Weights of a small GPT-style language model, trained from scratch on English Wikipedia.
Architecture: RMSNorm before each block, rotary positions, no biases in attention or MLP, untied embeddings.
Training: a variant of Adam for these matrices, 156M tokens, 10530 steps.
MLP neurons of a small language model. Each row is named by its layer, matrix (gate and up: input weights; down: output weights) and neuron, and shows model dimensions 112-175. Each number is 128 + 32 x the weight over its row's rms, rounded and kept within 0 to 255. A neuron's up and down rows have the sign that makes its largest values positive.
After each neuron's rows, "fires in" lists the words (lower case) most often at its 100 highest values on Wikipedia text that the model never trained on; "fires after" lists the tokens most often just before its 100 highest values on Wikipedia text that the model never trained on.

L2.gate74 [164 165 148 102 194 130 146 155 140 108 151 160 160 160 151 141 175  69  94  71 107 123 147 132 122 105 142 129 114 127 121 131 146 180 105 178 114 128 108 128 164  96 110  84 135 176 104 147 134 115 140  96 119 149 167 156 157 160 123 111 162  98  56  42]
L2.up74 [137 174 141 164 123 163 129  98 163 143  98 133 156 159  96 142 169  88  86 109 137 111 205 144 108 105 155 134  76 156 150 124 151 124 104 176 129 148 178  90 164  77 128  75 116 122 116 176 124 130 145  76 108 136 144 206 179 154  95 160 132  62  75  98]
L2.down74 [133 172  53 109  99 165 109 111 154 161 121 136 129 170 130 128 184  81 116 115 121 105 156 140 134  83 132 137 130 146 145 132 108 167 149 120 130 115 155 131 177  62 107  68  89 111 168 133 136 139 164  85  82  85 146 172  87 255 132 139 131  79  81 100]
fires in: "the", "then", "they"
fires after: " and", ",", " that", " by", " as", "\n"

L6.gate209 [165 119 180 186 127 116 131 121 118 166 164 148 196 123 112  61 178 157  95  99 195 178 152  83 154  99 140 130 162 113 106 173  43 104 118 138 100 150 122 134 152  99 103 135 110  74 132 118 164 106  92 120 101 117 155 158 154  76 171 109 117 124 149 119]
L6.up209 [ 91  77 123 121  93  97  89 167 110 148 108  96 184 117 131 110 146 122 137 162 165 126  75  75 112 122 103 157 108  77 118  94  86 114 189 174 144 127 122 151 144 187  88 152  74 123 115  35 148  98 116 142 124 174 165  93 119 116 128 123  98 139  92 162]
L6.down209 [156 128 127  89 145 112  92 101 169 111  91 164 109 129  95 175 156 172 154 119 138 106 174 129  84 146 125 104  91 127 149  81 149 149 121 135 102 163 181  98 143 135  92 133 109 111 150 155 124 104 140 168 175 120 107 122 142 153 147 143 148 128 168  81]
fires in: "party", "history", "century", "middle", "comedy"
fires after: "art", "ur", "or", "d", "ort", "ed"

L5.gate116 [206 162 158 127  75 184 154 187 117 110  90 103  79 142 131 157  96 184 185  76 161  90 148  90 129 128 126  80 122  98 135  89 104 175  87 114 132 163 149 115 115 128 140 119 114 160 175 158 145 189 136 165 138 179 110 158 155  94 154 179  92  93 102 128]
L5.up116 [151 124 119 161 119 118 113 146 129 125 132  87 103  83 166 124 142  94 162  94 121 176 140 121 156  95 147 177 187 136 107 167 146 146 133 148 138  86 156  98 167 174 191 119 156 114 196 110 128 112  90 119 180 149 135 145 111 108 161 172  91 126 116 169]
L5.down116 [ 81  98  87 117 133 100 131 225  85 116  98 131 171 105  83 162 133 154  88  77 148 161 104 125 201 143 147 109  97  99 138 103  81 137  87 147 129 139 141 136 109 177 211 169  81 128 147  93 133 126 200 154  51 129 183 139  93 147 168 121 182 118 159 136]
fires in: "they", "germany", "their", "welsh", "000"
fires after: " the", " The", "an", "s", ","

L6.gate300 [122  98 129 134 122  99 136 154 154  81 117  77 177 111 111 138 172 109 214 132  58  69 113 148 127 138 140 171 164 105  34 130 183 110 167 101  90  40 160 146 129 117 185 200 109 156  97 128 113 125 157 125 114 143 122 110 135 136 120 147  86 147 132 169]
L6.up300 [117 199 139 180 177 130 145 124 106 134 140  55 126 169 158 179  95 111 150  65 102  88 186 111  44 114 125 147  47 116 152 141 143 125 179 114 114 110 106 176 126 113  99 116 141  94 133 189 101 103 142  53 166 116 155 108  99 129  50  80 169 116  85 110]
L6.down300 [146 151  97  92 123 108 143  95 130 172 114 150 172 126 153 125  94  85 196 134 150  90 133  92 143 188  90 102  90  86  84 122 125 212  90 119 158 106 151 174 166 118 128 151 132 133 170 176 166 154 170 188 121 106  86 149 138  98 116 181 109 105 111 134]
fires in: "international", "performance", "northern", "western", "perfect", "california"
fires after: "ter", "er", "her", "al"

L4.gate276 [118 109  96 144 164 161 156 168 162 120 178 126 178 159 107 100 148 114 159 124 136  66 128 112 136 135 135 135 149 152 188 103  94  67 174 130  60 104 122 121 127 151 124  90  98 113 126 157 101 153 108 133 124  99 162 101 143 168 137 165 109 194 103 153]
L4.up276 [116 170 123  67 123 139 119 152 155 154  78 118 126 159  78 130 128 123 116 143 110 142 146 161 106 139 113 119 117  88 120 133 184 108  85 127 147  93  98  79 196 153  41 151 166 129 104 100 118 192 144 194 139 138  80 149  89 137 208 130  64 156 134  85]
L4.down276 [ 99 108 203 164 148  90 153 146 149 122 111 100 124 120 128 105 123 139 148 138 129  97 108 179 197  64 128  95  86 117 146 139  83 133  90 159 163 159  97  76 108 124  85 118 119  72 121 142 170 144 119 165 147 134 118 152  77 121 142 154 137 132 161  97]
fires in: "she", "became", "become", "part", "promoted"
fires after: " p", "ec", " s", "om", " S", "S"

L2.gate58 [171 174 124 164  54 119 102  70  92 143  68 156 124 150  74 196 115 109  97  64 134 118 128 121 129  95 151 176 127 122 191 144 126 110 178  84 151  75 133  64 132  98 145  62 101 146  62 172 232 127 117 121 116 142 151 172 143 158  77 162 144 144  79 120]
L2.up58 [142 120 146 145  62 164 159  88 118 114 120 160 128 153 113 166 163 164 131 108 117 151 128  96  55 107 162 143 160 155 133 119 118 141  99 166 134 118 119  77  76  93 109  84  98 153 163  77 153  90 160  93  66 135 130 132 156 183  83 141 186 102  96  73]
L2.down58 [156 188   0 121 113 135  85 110 148 157 136 126 136 139 106 119 135 114  97 104 120 101 159 112  94  99 144 120 167 121 109 149 130 158 137 133 130 117 102 147 172  75 100  94 108 122 152 109 145  95 147 111 120 109 147 135  94 255 119 142 134 119 121 105]
fires in: "the", "they"
fires after: " that", " and", ",", " as", " to"

L8.gate165 [133 114 123 168  93 121 146 116 133  94 223 158 124 104  86 132 120 141 123 150  77 118  52 118 138  80  78 143 136 106  89 109 137 207 158 157 174 132  79 179 151  98 137 153 125 120 159  91 146 143 176 190  91 127 143  99 167  88 147  99 136 111 177 148]
L8.up165 [152 134 142 169 105 133 154  94 146 161 138 124 137 182 145 137 148 129 123 134 144 102 117 112 110  71 129 165 188 168 130 163 145  94 126 151 151  83 154 155 104 170 122 148 142  90 110 158 184  76 182  85 100 149  96 140 139 131 119 133 126 109 175 123]
L8.down165 [109 148 125 137 137 115  93  62 165 168 137 163 139 100  43 119 104  93 111 136 133  83  80 165 181  80  33 148 134  99 112 145  46 142 144 134 138 156 137 138 140  87 158 104 148  81 174 163 159 122 119 155 126 154 123 114  77 118 163  76  70  96 107 176]
fires in: "january", "august", "europe", "european", "authority", "july"
fires after: "an", " A", " E", "ort", " J", " P"

L6.gate310 [112 116 102 153 143 152 153  77 112 196 177 130 152 115  76 154 169  88 124 135 130 119 149 194 151  89 189 194 164 138 119 127  98 166 144 103 165  70  62 153 136 164  92 153 103 116 128 126 153 121 135 104  98 139 117 123 135  71 143 113 156  87 119 153]
L6.up310 [143 102 122  98 120 151 121 109 227 124 107  69  56 134 172 116 131 165  91 151 104  96 136 176  90 103 104  91 153  88 128  68 135 138 145 113 156 116 152 176 166 157  89 173  93 131 172 127 136 181 185 146 120 186 148  65 166 164 123 101  75 138 128 170]
L6.down310 [ 91 110 138 146  86 124 138 179 138 147 115  79 135 192 145  41 144 211  90 157 129 126 195 106 155 130 109 119 163 144 178 103 145 153 105 140 106 120  99 152 120 140 132 115 157 148 107 117  72 130 109 155 136 127 161  72 150 180 156 135 182 137 113 120]
fires in: "school", "john", "schools", "but", "schoenfeld", "johnson"
fires after: "o", " S", " s", " b", "ac", " W"

L2.gate5 [134 138 135 190 117 113 143 154  58 158  80 135 107 126  74 143 153 134 185 188 160 135 171 156 121 107 188 155 104 105 153  90 101 188  90 141 190  95 146 126  83  76 131  78 121 142  95 112 143 158 180 154 156 100 173 122 105 171  84  95 163  71 109 145]
L2.up5 [202 124 114 128 147 106 109 133 183 139 139 123 113 137 132 104 125  93 122  76 160  63 101 119 110 183 101 167 169 103 117 214  94 166  64  90 105 109  91 130 116  64  98 160 126 140 159 159 220 109 119 189  79 163 116  88 155 152 160  75 129 119 191 190]
L2.down5 [ 96  94 159 123  78 112  92 109 157 156 119 131 121 116 142  70  93 107 123 125 170 122 142 129  76 103 127 151 114 110 173 141  83 132  93  92 171 151 105 108 161 127  89 178 112 115  78  97 135 160 139 104 127 163 136 122 156 118  80 115 143 134 112 171]
fires in: "school", "such", "schools", "branch", "schoenfeld", "research"
fires after: " S", "u", " s", "ran", "an", " B"

L6.gate9 [147 185 149 172  89 136 169 181 113 107 109 122 103 139 163 135  56 155 164 160 161  93 157 178  77 145 156 109 118 116 135  99 137 147 137 123 193 135 149 136 163 119 146  83 133 131 105 123 122 131 136 133  85 123 114 155 137 150 175 124 121 128 153  87]
L6.up9 [111 144 144  97 141 163  88 109 102 157  95 146 170 117 103 115 170 105  77 121 161  85  77  86 143 178 156 177 106 149 103 156 170 106 150 134 181 187  85 142 198 132 142 108  99 109 113 166 116 140  88 115 152 125  67 146 176 115 174 104  77 117 122 200]
L6.down9 [173 101 141 107 108  91 133 149 134 162  67 141  79 127 155 161 162 130 138 171 202 150 140 108 119 107 111 155 102 138 160 188 113 108 188  52 107 123 173 104 172 134 169 103 144  92 127 106 167 119 113 107  92 119 110 143  72 188 128 164 166 151 111 176]
fires in: "game", "back", "short", "background", "small", "long"
fires after: " b", "b", "h", " g", "m", " l"

L2.gate237 [140 105 148  53 173 181 110 139 129 117 150 103 139 120 149 206 108 167 186 140 126 169 110 149 137 147 145 148 184 107 171  88 135 152 114 131 117 197 116 122 118 128 125 100 151 131 144 147  96 175 146  92 111 117  79 159 176 179 103  90 133 130 137 131]
L2.up237 [ 88 121 133 111 125 160 165 123  94  91 119  61 173 145 117 166 143 121  96 132 185 119  90 129 147 138 128  83 189  93  92 124 117 134  96 146 113 131 116  83 124  93 152 212  72 101 106  83 151 173  95 100 135 153 134 109 131 120 141  75 133 126 125 134]
L2.down237 [138 112  83 136 154 147 151 158 171 125 125 108 152 174 153 147  96 130 125 128  98  89 180  79 132 138 185 103  96  75 162 132  99 117 164 110 153 136 104 159 129  90 135 129 137 122 141 109 139 131 114 181  63 136 171 155 161 180 146 172 202 142 146 201]
fires in: "called", "sweden", "based", "swedish", "used"
fires after: "all", "w", "as", "us", "f"

L4.gate70 [143 134 127 134 100 128 147 153 152 112 122 145 160 119 112 115 125 147 113  95 134  72 158 126 113 100 132 139 139 104  66 108 128 134 147 219 167  98 185  98 194 103 173 163 107 125 151 121 143 132 182 137 129 105 112 111  93 125 150  76 140  58 125 114]
L4.up70 [127 150 134 162  82  81 140 201 148  91 124 175  87 133 168 125  64 136  68  96 146 104 104 174 136 122 150 156  97 150 107 119 104 114 160 139 190 118 178  92 170 106 118 137 140 112 136 106 165 104 185 137 145  90  97 155  81 107 127  86 144  85 120  94]
L4.down70 [108 183  90 146 112 161 134  93 150  48 115 116 171 179 129 185 116 121 137  77 106 129 160  89 129 149 134  97 116 174 123 133 122 130 114 106 139 136 152 150 198  80 149  75 131 131 167 187 135 171 115 172  90 138 144 101  71 187 121 142 140 125 168 141]
fires in: "national", "its", "federal", "western", "northern", "different"
fires after: "ation", " it", "er", "ter", "her", "y"

L4.gate37 [154 108 153  65  77 120 155 106 116 188 100 165 121 154 113 194 158 118 132 112 153  72 122  91 120  94  94 148 139 121 172 200 173 159 150  80 173 105 114 121 149 153 110 121 113 128 143 123 146  57 136 155 198 117 114 139 137 109 171  85  92 109 145  77]
L4.up37 [141 160 152 115 165 183 121 123  95  90 118 153 145  88 109  29 134  88 154 151 152 113 129 108 102  89 139 197 143 164 103 133 131 157 164 104 132  98 180 164 173 143 161  93 108  67 153 167 147 151 127 135 165 131 137 158  98  94 162 167  97 138 116  99]
L4.down37 [128 117 117 111 132 121 185  94 160 107 147 102 114 143 136 154 125  47 111 133 114 118 151 154 160  56 162 116 137 176 185 120 140 132 132 137  86 213 120 126  91 126  83 177 142 175 135 177 137  75  65 113 151 148 162 166 143 121 142 106  68 148  84  43]
fires in: "it", "torbert", "just"
fires after: " I", "ber", "I", "igh", "et", "j"

L6.gate189 [169 131 179 183 114 134 132 119 129 118 213 154  85  77 120 197  99 182 134  81 134 136 144 163  99  89 118 159  77  93  85  79 145 160 116 156  17 121 117 107 104 128 146 124 122  93 120 156 152 123 105 111 185 109  96 138 155 157  99 176 157 131  85 163]
L6.up189 [ 87 152 126 178  79 116  54 193 143 118 132  93 117 156 118 121 150  97 156  96 102 164 164 122  63 112 108 146 171 108  82 140  54 153 137  83 127 150  93 127 131 103 152 208 151 105 127 116 144  58 178 179 113 152 204 173 203 184 107 146 130 110 138 156]
L6.down189 [173 145  94 119 135 143  87 147 130 155 137 129  84 129  95 143 159 141 105 119 134  67 105 145 161 129 174 160 127 165 111 139  81 116 119 132 113 176  93  76 166 102 154  81  98 154 156 206 138 131 138  97 109 114  84 115 103 207 120 130 136 196 172  94]
fires in: "their", "his", "several", "others", "germany"
fires after: " the", "ver", "at", "her", "an", " with"

L6.gate333 [136 157  88 159 132  94 166  99 179 170 161 184 119 130 118 112 144 177 133 102  71 154 139 145 106 129 159 127 168 151  20 165  62 136 138 131 109 124 124  94 171 122 106 124 122 108 110 161 110 168 160 155 128  83  96 162  93 127 181 148 164 190 127 136]
L6.up333 [103 151  64 132 181  77 117 148 108 144 102 111 129 147  95 141 211 152  86 121 114 141 112 102 149  92 127 154 113 150 170 153  85  55 141 176 153  64 131 156 181 113  94  79  95 143 118 117  93 147 101 102 176 119 147  86 122  86  90 127  94 133 116 108]
L6.down333 [ 90 128  76 150 132 165 160 152 159  56 151 169 161 110 136 154 143 193 152  92 131 151 124 163 146 107 106 149 147 135  84 128 205 126 110 142  87  81 142  99 167 157 142 136 131 118 114 179 182 120 176  82 147 195 108 190 113 126 163 167 173 163 113 169]
fires in: "career", "between", "defeated"
fires after: "ar", "w", "im", "j", "f"

L5.gate134 [139 193 143  87 104 143 152 168  84  97 186 128 106 111 110 195 151  99 133  38 111 141 161 154 136 175 127 147 177 125  95 192 154 140 162 139  91 156  96 126 179  98 169 130 136 110 131 118 122  81 126 137 172 132  94 102 117 138 102  91 126 102 164 151]
L5.up134 [155 134 180  82 157 139 129 149 146 120 150 123  80 154 120 149  81 162 116 156 111 111 101 147 113 133 101 112 187 135 125 155  87 169 134 125 147  99 152  55  98  95  61 122 191 139  78  48  85 130 145 125 118  60  67 151 110 147  84  73 150 126 167 141]
L5.down134 [ 99 123  74 188 116 138 120  94 152  67 109 123 137 125 177 150  51  88  84  64 138 124 113  82  90 165 184 116 144 140  94 130 141 145 132 163 151  45  86 151  80  90 170 163 132 122 139  73 139 140 115 125 159 128 127 169  87 103 119 117 141 124 161  91]
fires in: "about", "southern", "office", "official", "officer"
fires after: "ou", "f", "o", "u"

L2.gate64 [ 73 110 158 171 120 152 124 180 117 120 158 123 136 156  97 184 149  82 107 131  49 116 126  75 115 137 162 144 159 150 134 149 109 118 118 119 157 168 137 138  78 118 117 156 177  92 184 100 166 129 123 139 138 160 137 119 127 157  96 135 163  93 155 125]
L2.up64 [155 118 106  51 114 124  74 191 138 134 138 140 127 158 184 111 107 167 167 124  75 108 131 103 124 158 152 121 161 125 122 125 166 169  60 164  64 116 111  96  65 184 114 166  60 140 164 155 162  67 130 125 138 162  78  70 111 134  88 148  69 154  31 165]
L2.down64 [ 81 112 153 132 151 139 107 144 173 157  63 109 116 118 105 114 125 151 124 182 144 175 155  40  90 132  92 109 115  83 138 129 163 115  75 134  99  91 111  84  91 129  98 144 144 139 116 131 130  98  99  89 158 143 208 138 140  85 185 154 158  99 172 170]
fires in: "new", "few", "lewis"
fires after: " n", " N", "n", " L", "ol", " f"

L5.gate115 [119 201 150 124 145 124 138 117 102 117 128  88  46 162 138  46 164 127 130 172 123 124 146 180 100 124 196 190 143 111 148 178  94 135 135 132 157  98  85 146  73 225 159  56 127  84 109  99 104  77 167 117 135 146  87 162 117  99 132 109 117 150 156 148]
L5.up115 [129 100 169 170 190 114 144 179  94 124 115  61 119  71 146 125 127 108  78 132 113 155 163 115 100 142  79 109 126  81 114 194 153 158  80 151  71 122 115 116 137 127 125 175 124 153 154 116 163 136 166  62  95 135 143 131  78 123 141 135 101 193 156 105]
L5.down115 [ 90 137 123 150 150 146 103 122  75 156 145 151 141 120 177 179 148 187 124 155 146 140 186  86 144 139 107 183  91 138 158 102 114 106  94 139  72 104 137 109 188  80 175 157 151  94 126 179 103  92 182 111  99 112 157 167 186 101 111  97 150 165 124  80]
fires in: "film", "group", "army", "groups", "filmmaker"
fires after: "il", "r", "ar", "ad"

L2.gate134 [127 137 147 191 161 154 105 178 196 127 168 185 165 106 184 129  99  87 136 124 101 127 118 124 102 123 137 111 137 140 152 107 116 124 199 133 163 106 111 164 138 139 173 173 119 126  80 158 129 136  94  96  85  92 150 128 135 112 128 120 153 146 139  82]
L2.up134 [124 147 131 159 158 172 100 160 199  54 169 180 106  93  83 141 113 144 137  56 122 153 155 131 124 148 122  89 100  96 100 111  88 154 172 133 117 138 195 110 105 136 143 149 137 101 136 109 122  88 126 145 156 145  98  98  87 110  75 118 114  94 126  88]
L2.down134 [144 170  72 138 195 146  96  92 117 125 138 122 110 161  54 146 145 130 169 138 134 115 139  57 168 151  71  64  89  97 140  53  81 131 168 168 123 134 159 125 119 161 193 158 165  97 157 141 115 165 125 142 111 161 113  86 107 144 145 129 113 183 190  61]
fires in: "president", "independent", "tournament", "presented", "current", "currently"
fires after: "id", "es", "end", "r", "am", "on"

L2.gate314 [173 153 151 131 108 114 159 138 158 133 111 113 138 165 177 153 113 107  85 164 135 116 135 138  50 160 125 161 117 157 136 133  83 104 130 149  96  62 132 104 179 110  68 168 118 158  75 125 152  95 121 125 116 112 186 159 143 134 122 183 146 108  74  77]
L2.up314 [187 146 143  71 134 160 112 131 118 172 185 148 129 147 171 107 147 114 106 124  79 110 151  93  76 111 158 124  84 102 134 112 144 112 150  98  93 131 164  73 172  76 106 145 116 109 152 172 184 106 126 133 133 103 155 213 207 172  74 123 139 150 142 110]
L2.down314 [138 178  25  90 107 144 130 116 143 138 119 117 129 157 125 115 131  79 121 134 141  95 140 153 183 113 127 157 154 121 140 147 117 177 138 102 131  82 150 138 139  62  96  82 113 124 140 118 159 135 177 101  95 109 133 158  96 255 158 122 121  96  82 101]
fires in: "the", "there"
fires after: "\n", ",", " \""

L4.gate248 [183 134 132 142 103 149 122 115 111  89 164  77  83 147 111 122 122 164 107  92  80 115 174 159 150 108 145  89 159 146  47 167 119 179 142 123  99 155 178 145 140  84  98 116 148 101 127 198 131 171 129 131 123 133 155 147 171 145 126 134 139 161 109  98]
L4.up248 [179 125 101 131  94 148 125 137 130 132 145 166 151 200  99 117 106 149 169 182  99 131 158 118 135  96 132 116 176 128 147  70  97  76 136  79 168  92 126 120 119 160  98 134 127  89 165 118 169 177 179 161  71 119 171 135 114 135  58 157  85  96 154  91]
L4.down248 [102 132  93 102 171  87 168  98 110  98 109 103 173 145 137 119 177 105  99 127  92 160 117 137 100  89 136  91  88 125 154 115  98 175 105 181 157  98 146  91 138 144 141 154 183 138 127 158  75  82 125 139 134 191  82 140  80 118 156 125 114 106 139  96]
fires in: "into", "total", "within", "then", "introduced"
fires after: " in", " to", " with", " the", "d", "as"

L5.gate337 [187  85 155 157 151 128 156 139 149 121 119 130  82 142 117 158 146 135 160 129 154 117  80 130 102 115 153 162 182 127 131 104 117 112 107 123 136 130 150  99 151 145 173 130 138 134 110 158 123 129  56 115 123 125 112 155 193  73 104 175 115 180 155 129]
L5.up337 [110 115 155 146 103  96 130 149 139  70 110 145 151 156 167 166 175 108 112 151 143  78 163 109 142 206 170 103 142  78 150 158 171 135 131 129 148 122  86  78 143 144 153 102 130 111 115 122 176 141 139 146 167 161 198 141 109 142 150 205 113 197 112  91]
L5.down337 [176  94  73 133 193 177 150 139 131 123 121  76 124  93 141 129 170 152  97 141 103 118 201 150 184 137 129 171 160 104 105 136 130 150 153 199 141  85 130 127 124 127 126 137 158 140 150 102 154  83  91  73 122 118 100 117  87 141 124 163  85 126 185 142]
fires in: "song", "usa", "kingdom", "songs", "today", "usphs"
fires after: "S", " s", "s", " S", "ing", "d"

L6.gate382 [151 153 164 148  80 104 140 142 100 122 148 194 133 181 151  81 107 115 116 180 154  87  91 203  86  53 210 130 173 148 139 144 100 169 101  86 119 111  93 107  99 168  95 131 157  73  96 159 131 107 126 110 115  93 115 130 152 125 150  64 185 126 151 133]
L6.up382 [ 95 127 121 124 108  87 127 123 120 147 175 141 134 109 133 132 148  86 190 133 108  87 137 115  75  78 111 114  93  93 127  81 197  71  99  43 111 125 158 161 108 211 121 222 123 115 129 106 140 116  82 122 135 116 119 107 129 154 155 119 154 118 131 104]
L6.down382 [ 95 124  99 102 142 119 129 135 134  86 100 189  87 124 145 135 101 184 160 206  83 123 222  60 107 174 139 131  94 109 117  87 133 112 150 147  83 129 115 121 141 140 137 150 133  73 144  89 129  97 135 129 127 123 103 140 147 193 170  98 141 137 172 164]
fires in: "through", "girl", "silver", "middle", "throughout", "environmental"
fires after: "ou", "ir", "il", "or", "ur", "d"

L4.gate333 [141 139 112 138 119  72 128 123  94 116 115  92 124 135  98 164 150 150 121 120 124  77 128 126 127 152 154 123 151  84  89 125 187  93 192 132  79  93 147  72 126 142 164  94 114 128 111 126 106 121 112 130 166 114 163 105 120 136 105 118 139  78 168 104]
L4.up333 [169 155 162 135 108 178  86  97 121  91 117 146 103 127 127 152  95 118 103 180 117 133  99 162 153 104  67 169 103 114 106 127 188  86 150  55 118 160 131 146 128 115 126  74 172 106 128 166 132 125 119 135 123  85  98 149  83 149 173 167 166  95 167 123]
L4.down333 [120  68 138 150  46 112  96 111 113 178  75 103  77  66 105  81 154 168  96  91 107 106 138 136 158 126 100 132 102 140 154 116 176 158  88 170  77  93 127  93 135 139 129 219 151 109 125  92 162 162 170  91 189 128 101 143 170  86 136 111  81 191 138 120]
fires in: "other", "about", "over", "without"
fires after: " o", "ou"

L6.gate47 [118 107 150 170 112 149  96 150 109 125 100 150 118 133 124  85 121  76 122  84 139 114 164 152 146 130 162 104 143 150 162 149 118 140 121 141 155 130 130  98 123 105 103 158 160 123 132 134 102 149  70 164 140  33  96 119 118 103 129  94  53 151 148 160]
L6.up47 [145 129 167 107 159  91  84 176 158 188 156 146 137  76 104  49  76 145 144 113 139 176 165 103 109 102  81 121 104 135 151 161  95 130 113 177 148 144 166  87  98 119 104  90  89 170 148 137 156 135 192  92 114 117 134  95 123 141 103 126  87 152 137 107]
L6.down47 [149 129 171 122 113 165 159 136 111 177 166 157  73 133 181 184 155  85 214 154 184  94 124 155 160  98 131 139 165  94 108 143  69  81 145 114 156 154 196 119 141 165 131 180 142 111  91 141 131  86  81 116 119 141 119 123 139 179 123 129 123 157 179 157]
fires in: "usa", "us", "every", "each", "usphs"
fires after: " U", " e", " E", "U", "um"

L2.gate123 [187 127 147 153  95 119 133 184 134  71 125 176 101 178 141 191  83 147 122  84 161 132  96 174 161 126 192 135 117 116 117 119 236 153 182 165 171 168 125  73 180 175  85 132 120 161 116 137 148  85 182 106 107 111 159 169 123 117  92 143 183 113  86  96]
L2.up123 [107 126 143 117 153 135 144 104 120 131 174 137 114  97 176  90 155  85  45 122 132  71 126 120 160  77 118 123 171 169 123 164  48 131  76 174 133  79  83 105 138 146  80 192 133 152 108  96  89 208 127  82 106 115 117 119 143 118 181  77 139 142 106 156]
L2.down123 [162 158  92  83 103 188 124 108 169 132 170 113 128 153 151 119 122 114 161 127 200 175 102  92 182 148 126 130 125  78  92 163 166 143 173 104  96 144 121 110 136 114 182  70 191 163 117 123 139 174 129  86 105 136 123  59 112 102 184 135 115  63 130 155]
fires in: "november", "may", "named", "mayor"
fires after: " N", " M", " n", " m", "ov", " W"

L4.gate254 [181 203 142 120  97 176 150 158  80  94 163 156 114 129 171 119  71  86 152 126  89 124 119 109  78 171 148 135 149 157 172 136 117 203 167  81 157 141 125 178 112 126 124 182 104 113 181 105  88  83 129 126 150 121 177 135 205 142 155 112 157  56 147 116]
L4.up254 [172 169  95  88  79 175 115 122 170  92 116 115 131 136 179 108 113 127 169 136  37 179 111 111 120 162 107 133 165 146 135 125  96 167 196 103 110 143 111 181 124  67 190 181 125 120 185 119 119 112 102 105 161 126 141  94 150 134 176 111 174  40 181 120]
L4.down254 [140 123  85  61  68  93 134 108 144  77 131 125 127 146 172  88  44 128  99 105  66 124  69 101 128 133 107 155  84  99 127 137 149  75 152 141 111 114 117 147  88  80  93 157 154 174 111 192  90 122  94 114 132 122 139 129 107 179 130  67 165  75 137 168]
fires in: "on", "against", "between", "one", "outstanding"
fires after: " O", "ain", "et", "O", "ut"

L2.gate125 [127 150 163 118 135 131 150 174 150 142 123 147 135  99  44 146 107 113  93 123 106  78 159  96 113 102 159 180 136 142 100  70 136 190 181 202 200  69 147 119 157 133 111 165 134 120 109 140  94 159 131  66  87 117  55  96  98  78 119  96 135 168 153 155]
L2.up125 [130 136 131 183 162 106 147  45 122 122 161 136 134  86 146  87  74 180  93 147 139  91 153 129 119  97  96 165 102 146  40  92 152 118 125 132 180 118  68 137 183 134 116 130 184 156 112 150 139 139  87 103 116 154  91 124 208  89 125 117 180 139  81  95]
L2.down125 [132 134  94 192 103 116 110 149 127 129 119 150 140 144 158 133 177 133  90 139 144 120 125  65  95 110 144 166 151 122 113 103 159 117 105 152 112 176 147 123 133  83  91 163 175  95 110 197 131 157 126 108  89  88 138 122 124 137 129 121  64 119 151 149]
fires in: "votes", "not", "mother", "motion", "notes"
fires after: " n", " v", " m", " M", " V", " N"

L2.gate122 [158 133 160  65 134 163 167 122 151 116 130 124 122 154 186  92 173  94 137 155 138 146 146 103  90  81 140 142 154 129  77 130 107 143 153 126 110  99 118 142 137 130 179 145 105 142 118 152  61  71 101  93 141 146  98 152 126  94 137 146 142 125 142  99]
L2.up122 [128 158 164 132 148 158 104 215 124  95 104  78 109 116 115 120 121 168  92 132 183 143 122 135 143 168 137 132 147 121 172 136 129 164 135 105 173 143 157 120  46  52 157 102 104  64 169 163 147  94  98 139 115 128 104 120  89 152 181 159 105 159 186  92]
L2.down122 [ 77 110  23  82  84 120 125  96 121 184 157 117 132 128 126 124 124 129 155 106 125 118 119 130 154 217 117 173 132 134 152 118 161 116 130 126 144 129 104 131 152  51 107 152 166 172 154 111  94 114 156 112 151 119 142  68 131 131 135 158 110 183 116 113]
fires in: "south", "southern", "ita", "usa", "nba", "a"
fires after: " S", " s", "S", "B", "T", "C"